config = dict(
    head_dim=128,
    intermediate_size=1344,
    vocab_size=32000,
    norm='rmsnorm',
    attn_scale=0.0884,
    parallel_block=False,
    init_std_o=0.0166,
    learning_rate=0.00852,
    schedule='wsd',
    decay_shape='linear',
    max_seq_len=512,
    max_steps=10721,
)
MLP neurons of a small language model. Each row is named by its layer, matrix (gate and up: input weights) and neuron, and shows model dimensions 176-431. Each number is 128 + 32 x the weight over its row's rms, rounded and kept within 0 to 255. Numbers have three digits each. A neuron's up and down rows have the sign that makes its largest values positive.
After each neuron's rows, "fires after" lists the tokens most often just before its 100 highest values on Wikipedia text that the model never trained on.

L2.gate612:130113095177144124143194104163120184108133103143100161101093097090111150193103113096132087149134128108145238120078117099183117184111143101098156125107085087141193129120126160081102100105095114089144110155028125115110114154147068126051157055139239143083118141139116127121139145062134123106107102179113062142178107134125134074143110142163123098125146155183144119143160131089223171145104161110093117142173177065138109086057121094147150125140164102127144166108121112146105131139131128131128159147176121096096143102111193139119155078100113124154114118174181143151024089117132141066119111120134206089141122092127119118077051130127152111084089080137120133070135088085070099148101142150143190135155112138078059112106125118150102143107130133101117170068126108141155106176092114
L2.up612:081132160146128118185150126117108151147114119136076144154125026079093133115130127180121096096114153088135156138091139131127083093146084102083118150128118180145120140146137174137080093102127119057157133156103115126120125108160092129112079115141188135184108125112105177149124152075061097129159092188136135060156149137184108123145100130125136143128115108177100166150143139114141169112153127107121087110145099170185094158152089099161101127193154146192187140148111161194144090134190093155148119161133111071146182161123155115079091074146096143093090161134110173196126118122128180124165154156087147114176196072129077214167150145158104091131150140083133156110178135097134127118131125151144154177193162158128116113118151119149115102152161121056120119160127174151110166205152178
fires after: "-", " micro", " and", ","

L5.gate783:187115137120143092122158116134090103219099175159120180138149168154166115128152168148151118130141182141159114158144094212131054157123100130146110152120115124147095084114119205083100133116046102156141148139124107153213149137094133144168089143116163121086159090177135109156161100129132155187165088141140123102189107198151131125135117082095143089088111114172133163126134125177122115149205095132154064141123107136107165115102114140076119126101147098171109142121164114177103110148069068131117174143128111095149115146124129121125106118188151132105159154066084104118131149155148170125119171137077133098100090123136145134139172143112126117092134149112184110145111126173150180127170053072117152153119138136127119181123104085157079128164138108097116095131151155093076111158046159
L5.up783:136062093130140112140177085132173129140142121133123098118180056103123166084116127116127203142117108132140139088170162212103183112090052154133119160153074119168111169123135191139110139101083174119077160140140121169116153099131140178142104163146152092118172093124149087128133122171123142135080077166141112066124082122094151151144115076111115085105114080131163114114156126181193157166106114106181212133107120126130148097144102154149129111106152119149114144148142083089038113052142121117124087121148118097107165164152127123131070126121132155106097164115179111157114108136151131131123064091185116176105130077098098151142133094133063107174054150091131161134124099174162198157110116126098096184158158157134118176116068134122158089057062120137092090127153172193123147165161143
fires after: " (", "/", " the", " was"

L6.gate1032:064091116079062180076108040095182161123127128089109126123098144105176140169058112138123084173171100176092139132106178127102092125161124131140081149163130149084128128152119073150136099141176151118055222117190101152135111081190116080077114170099151116132063096191071052065145162084134049112130137094155099198108103202091083121120140117101180158172138063149151163076103101154149214100067115096212054139112138138088151117117150085110148110105162148113149107144108147151146123121159121184087136095091123123181142168088107160068127097130115084148102113122174125162167102091108148161108115113139110115143137111079144136090103100146127109157166161125095097114122103102123151097136107170136118137119153109065138114114114135089099152113093165140116113117094091078060115160123127
L6.up1032:095185144169137120063139161140132136138183149110149114101078109129160142120073135096121123166116148089150114066139145144100185121140156166146120129170140097131164103054187127136183177144124107183132093162147131127105144107131084072169148122178171152071140057180099102084130145140174050145118125173169052093153090109067136054146092111139133174126101133123166112177083138118176187115207033133094178077125122112104054113171128091115153098161104141115120167154124073127146160118072136151141104068132115142129168229091152082120150163110121146177131087057158129096111114129095106201131059063102102094138092124132144080150106206111138119112166080091186144132117132152119131106111135119115127107059088155147096148101096135166101166160134158113157107103071100108161093118148121
fires after: " the", "'", " |", " of"

L2.gate429:136125120068125108117094153087090079110152115142086114113155162116109112141075166100128174125136100129168161056158085183159099123084129124142156068177106149111125086175090093115101103165112134147172149131132100136135147130075132203098135134161132125148045102154109136095204201150097147105157120114128167060178138143156199142171121099118105194130124121103126137138107086115169131112135095160135137135149124192126082142153092101188152102133121111167166207189118170141160139046121176137122101167185205124130139124151144130176209180110157161097102157087160121101123098124102120201105122157122076092173115128115135171101132127106115105085114118150124063209147122178179116103122143103069139106113158153133134119180154189132166160096096092128144072128122143080121168103171147
L2.up429:090107149157135147140079140177110131121144119156080071139119153100161170116137121138152146094101116136149097087159110116163120176157111142141121147137118099141115103099133139154108184128186125150130140092087128153124085143118076119197169095119158165136109133100088163110157175112174091184068205095101146083176083093117146153107141131088173163101095126106094137118112155130177136130110122186131097125148175188119085142150097130075055104106147112118136153115133127179169155128088140119127117147193124122157151109068115120130130106112126098120171120163115124141154083103160061144106104102182129130100176177096153178109149148151120109108102107072161099151125173116135098138202098127113148176052133120123091139107156110129172127108107096135087176129128068081061120162090148
fires after: ",", " South", "|"

L2.gate700:181114112156202152121149114108106098108141105146056140170105112154125113118185066127154154143135157118108098186172118112141120087154145117126158099145144135122158162142084206165096083113103118134111078131102164176117107114112098084107099120138181131125125146086124187123108105140237089115150134116185157169144073117156140167088097156146121140125117178133174172167145117078158169078159102125133070133092172119133087151146142069156149136136138104209145158118139130102100109114153087164153142104150132073094166114123115138134131049174133161179179097190165109172145137204146122125147125122123190077100102129087123048178106133080181096144132136093163143108124090129093134113092099121120077158172150148134121110166095135129146153117143136139102171156138119095114151120082141
L2.up700:143136118068141102129128134132110110137172081195166137171109109162057111134204123126115091108146160161077105111187126113157144177162121134043131157144144120092149152132166175090091169132172102071138025151164092170153186149100155109129126191145197065095138126130091105148111120208101112084136153083196157118204144081157138081124139108120145165112134097169145153142170128115192110117127110166143106141067133170077196143097100046164193166129103101168132171136055096115178146049100147111161130116105103154087110162137162107128109124151155193177123119163192148142156096089094149090158138149151138120176099054134105088124125130083149108147165067115095124124086081075072142205090169138126123103137128173168175159156132091137141164171124163108091105127137149132095144112161144
fires after: " and", " in", " was", " for", "==", "-"

L6.gate533:074205121179128151171164108153125131176115135113095117022150100157110120112108163180139153116122106121065150121066195158208119096093144099113164143140087000142113181147202118149078110103124075078146107143175116104125124094189113090110102092148150146165105096171148128102121096083143117146122161131130099108085107096151155188123128154145159142200160113112156086122141070127123094145158140149159125174114153097115116136123070092090158145106095158117167090177130125147193120133081108128136151208119134100139131111086127123149141167119104145159147107159064219185129170136107107119092143124159082103168144087135124123139110169102167134052115109126169147073154137078132163100112133153218112148072132091128182108142123128146127108150047124126169099127159110130151126128136144
L6.up533:084149124190115132122171128115111107139174168110111092119117139137148115144122097099172134169120153145168095129115154121156100178085104066149126172097096102139080109183129176110129119088135142119089161119109147153173117191169139087164147095166076132116130143171123121164108079142082142085103098138119108063097092137133146141113151145160103089112118128097158091207164140117091194090138094150137165085059135088151105095119193125121122136145101119139128120139100065156135136111085099037191161160115098150062132178090172216098105131105134070094092093151074167071157161127139119157088098126136103139155066141104145092152051150086121082110123128076103175095118159169156133138181103106133135114098103165114138206100200172131140060136163189119125144156140111144138120190138119
fires after: " |", ";"

L6.gate1002:118108133122142132099131122106178120074114092131081134113122176154146145120106164106104074151127149105147124199118153121083119053076110072136117103124108099110087109142188178130139097075167074071148131174146124147161163123113163098153104125130126152105116162177127126117144175159139116106120115119178082151073167157145165193120128132168083144147168148147157095091170092114132076142098140107133138117094098148180106106059117156090169171107142111143100167130074146160115079130111077127182094138199115108158137106123100095113147089207107119118143169131178182146144160166188150204088064127105095127076123078077163116106145112103136138127102159136150111147194123168101111147104148134139158150121058182085123106128141073104137140077064176184163060155097151151060084170138089
L6.up1002:113077115178126073065129098116210124130124102167105130058112147146127093162171150116149176127117130120106093116076126123141087045179131098118075172161121135162090153136134158137171124110122076151133164131148094091142187152087113109137142112140090164114162057150108129072159114104093136124110078136088120117096115104088194103175116132136148144113137128112129094097167105125142146154057137098188196157113183068135097132084119171116123183155123119155128076126115114073077100178142172144114131148152119128100140160157138130118197095191180096185143157103108112099151091176197146142096100137127124093101089138077145153093141152157127153102127089129086130095098111150114093145165138133123112080112154114107158121119170129129132156120151093112097121123090182183130110147144081
fires after: " the", " on", "On"

L6.gate1131:146092127094131106150103119152156162160167100140087073079088101132081135102133190101100088133102121178155145118086139117151120133164106115114098140103112140102145206087119110128091208113072093157151140106138089109111162201157110058114138118106169117160107136142121112088125103118151158122123130118093120184109138167150148131098125106159067116085166114133140135130164047100197190153159103168139108178066123129132132161112118172126167104120139133140140165120166137105106152132146106135142094106130037116159221135113110144077160134105100104115135082123118149126074157107087132091057176119177101162073130093115104131099136128107148162131094158125107117164138091139098165089136098148153137167165156147147144115186142122165129150119140159117104122153074147143116134123117123
L6.up1131:110109097119105088152145101172118064120123124133116141086138077137121095091080170123106137172077105090173097142122085124111175116155158116160155160144049148113164081130187140089091171093154126175138130170130153178124136157104151114115133137059108157145136102140138147172156069154131111131114161164097111163141134087051115117126183138118147106116149160080051155102117143103101164164109162103121128096123133107126179152152088147211154134182123141109078154093128106038153154122130068106135154138227102153087150138080122134151123134121167113094143146137097086085155130150080102114075124142073135139081074133144145133059121162128149134171126129148131129156126140132143094064101107118116124137138212174076149117135130150138106119142151139204206118130150167179114165153056136
fires after: " |", " 2"

L5.gate965:159095085117159139142126138139117131150116181151149075118089172156190150131153133143064177153178137137118124157164132121095105117109118128151100162164119070130203159140108155183106176182120087134131065143098146096142198118200118118168139107101087208074118107076131139080151147110101110152100112127179122165071093179101162071154104081140147138060141122137221151113204186135113179152125158146102131134074118097110147119095123129152097086141116136135096134148124121073143140145112122088149196161096123040140054133119107124151140151160150121130186116133152123195118129134125130194144098134162089098110115130104082139113095105145167103094200134133089064121154144102115090162079151072141134151105160129070185161127144139137127150178094048129168103114126136100137147124172128
L5.up965:156114124136109117146176120142157126087122155086176162135143096184098132125132146057137069102169157096120064175126132172137132201154151105128145180162086131142122102106150177112114170129190112093115153105109111066190173101118120099092109093126166162119150097118119143126161111140096131129128141166117127173128162105144182086128151142143094101111125097102138073124099122152155145138144141153091113150072150130149086108147132147115130191101086165107108115141099128149079104099140097071141091144123037139125104143091155141138109074130185166164127133160111101186169096139138169183111101126076126144148067190157065134154180096121144097222105118097161158104163081093121136199123094151164066177084113139138128194140163114147124103124132114159192128118128110081103171101118084
fires after: " in", " of", " to", " and", " the", " from"

L5.gate797:124119104149105132088088176155180149143088108117128104197114126161183184091182163123081138170126137119098140161147156169148122155097162166178128160091108172067130125138142172141077152122110144101119159120161100103151153116124111124103068188132136072080151114090132175113139127094159115139117093151173155118169112157168143125124184112165111093078131159189118208128138087121163103202098176164115084112191184196133124164054174173106156077093154137117133101158139135154077149071105101180104068129117099101159139164084117136129118102146137130182102144096127126122139112125131114145107117127150161109108106094105119111129119116156151117133123155123123089120140150119177126063126126123112148133054120084138091159090116159173073160095135119111127161191127115092168141117180131
L5.up797:120133077163128148157096131123150119108136130193192087162155088124124080196087138173067113158074149123120097115117084110124117159065122099143102142106089163132135149143157117129161073071082148172106147201121125106107100152092161110139122172115125185108176112116109147134095099117178136143120112205123089112116174078065107104151141063113100090116141136097104140153155161130143195157122098150142106152105137172142125163122145120160163070143117134116136140144104102157118094128124124097052169078122145177117134149135170225130165134117145139125148109124116097142123112121222181128114124132187132121163125225160155100111060164086140092126110133133157105140126108148134170102155171092097093099117160146145146188133140134127146138106096143105166039101101168177170083141132104
fires after: " the", " The", " in", ":"

L5.gate486:111042112113131155152137127133162125144050130136076159036066088150155079134156202124103175122070150176144095172116151128139107118093123110131152130119071140140125139121121126111123132142135093156139061115104104118152144138110164082176142137145132082091127056163108099133137118127156093217147075119112097104149144096150157153073157119153155161105168080206124151146111124093138137114159053113151100124138186155123108159173119099128144183138102140125115174128159078180099152087168090108137145168209137123163124112107090158179124141169148125130138140134112137116160076157072108148144176119127180083146085150095116147118132106104141136108151155123162040171156177139174184135124119102138081111112159120073135123117122116121175088110111112079103164152096151116121137087123167
L5.up486:101059156171124114117180109130097064111139124139077145059158127094097120137097121138138199143177135123166128141148124116118114112115113166090156043122117123112158111137178110158124121171115137144176101049128201144109113126100179164184167152083150108091069125083130115132139137134140193096127113146106138131055069137120104162142126125157146128090117120108128134147148094146132104100154116185142091136139119145070116156193068118122152128091122143131128070155159112153155151133112135123170100144142093171120145119108132150249121184154094101125105149105145146165098188098079147114159160076067152154102109078130131111132118136079083119171096130156124092105164142099110182137059117115096194177144179109122142107116102157135108107114097062142175179093118103145189136046152164
fires after: " |", "\n", " D"

L2.gate439:091080126091133114102170124122181105133135209116114045032119100123093172127113082132110087130076110163057160111141095108158143145096083091146108134125149134078090136131155164108086120131106195206165182099126122125102102162126068132124111131126170122137069127144092160097154112142144140157102115100140199098121162110105122097104149137121176179145104154127111161154165111135091147114078140143133091192141128139167113080152189126155156078118158163148160089077188171141085108098138116143160155132113186118125147155110136134151126126112193152128147089142098166075160043131126152140129180177147181101187205120135054127075135112158147071079149103138087067108110134149144085144144170175149114128100121131140171111137092125128099145116090105102167117156178137162126171135146112
L2.up439:167083155114112137098149121121134155134120101099092120164087131141146153126073124106093150155139105131069102056122146121118120152089138101138070106097123187137162112165193147114101166143169164104086116109117164096111104129125115130127151105169165145120109144127083136111180153086144102133110089093056140128116149043150136161121155114095149121098102125059104147139090143142121127077063099095099145153136120128140152088119222148174075162144128125092144211098111115095146154113088089186128163069145143115145158135154119110151145070108149136115160098126139156092131040130161074098098179150135060061118187139169122134105094089166089186076150122107101057107170115102105159170138141141100180132117126106121180089134126082125121170152069064037127089130169100157111095112135137
fires after: " |", " in", " (", "|"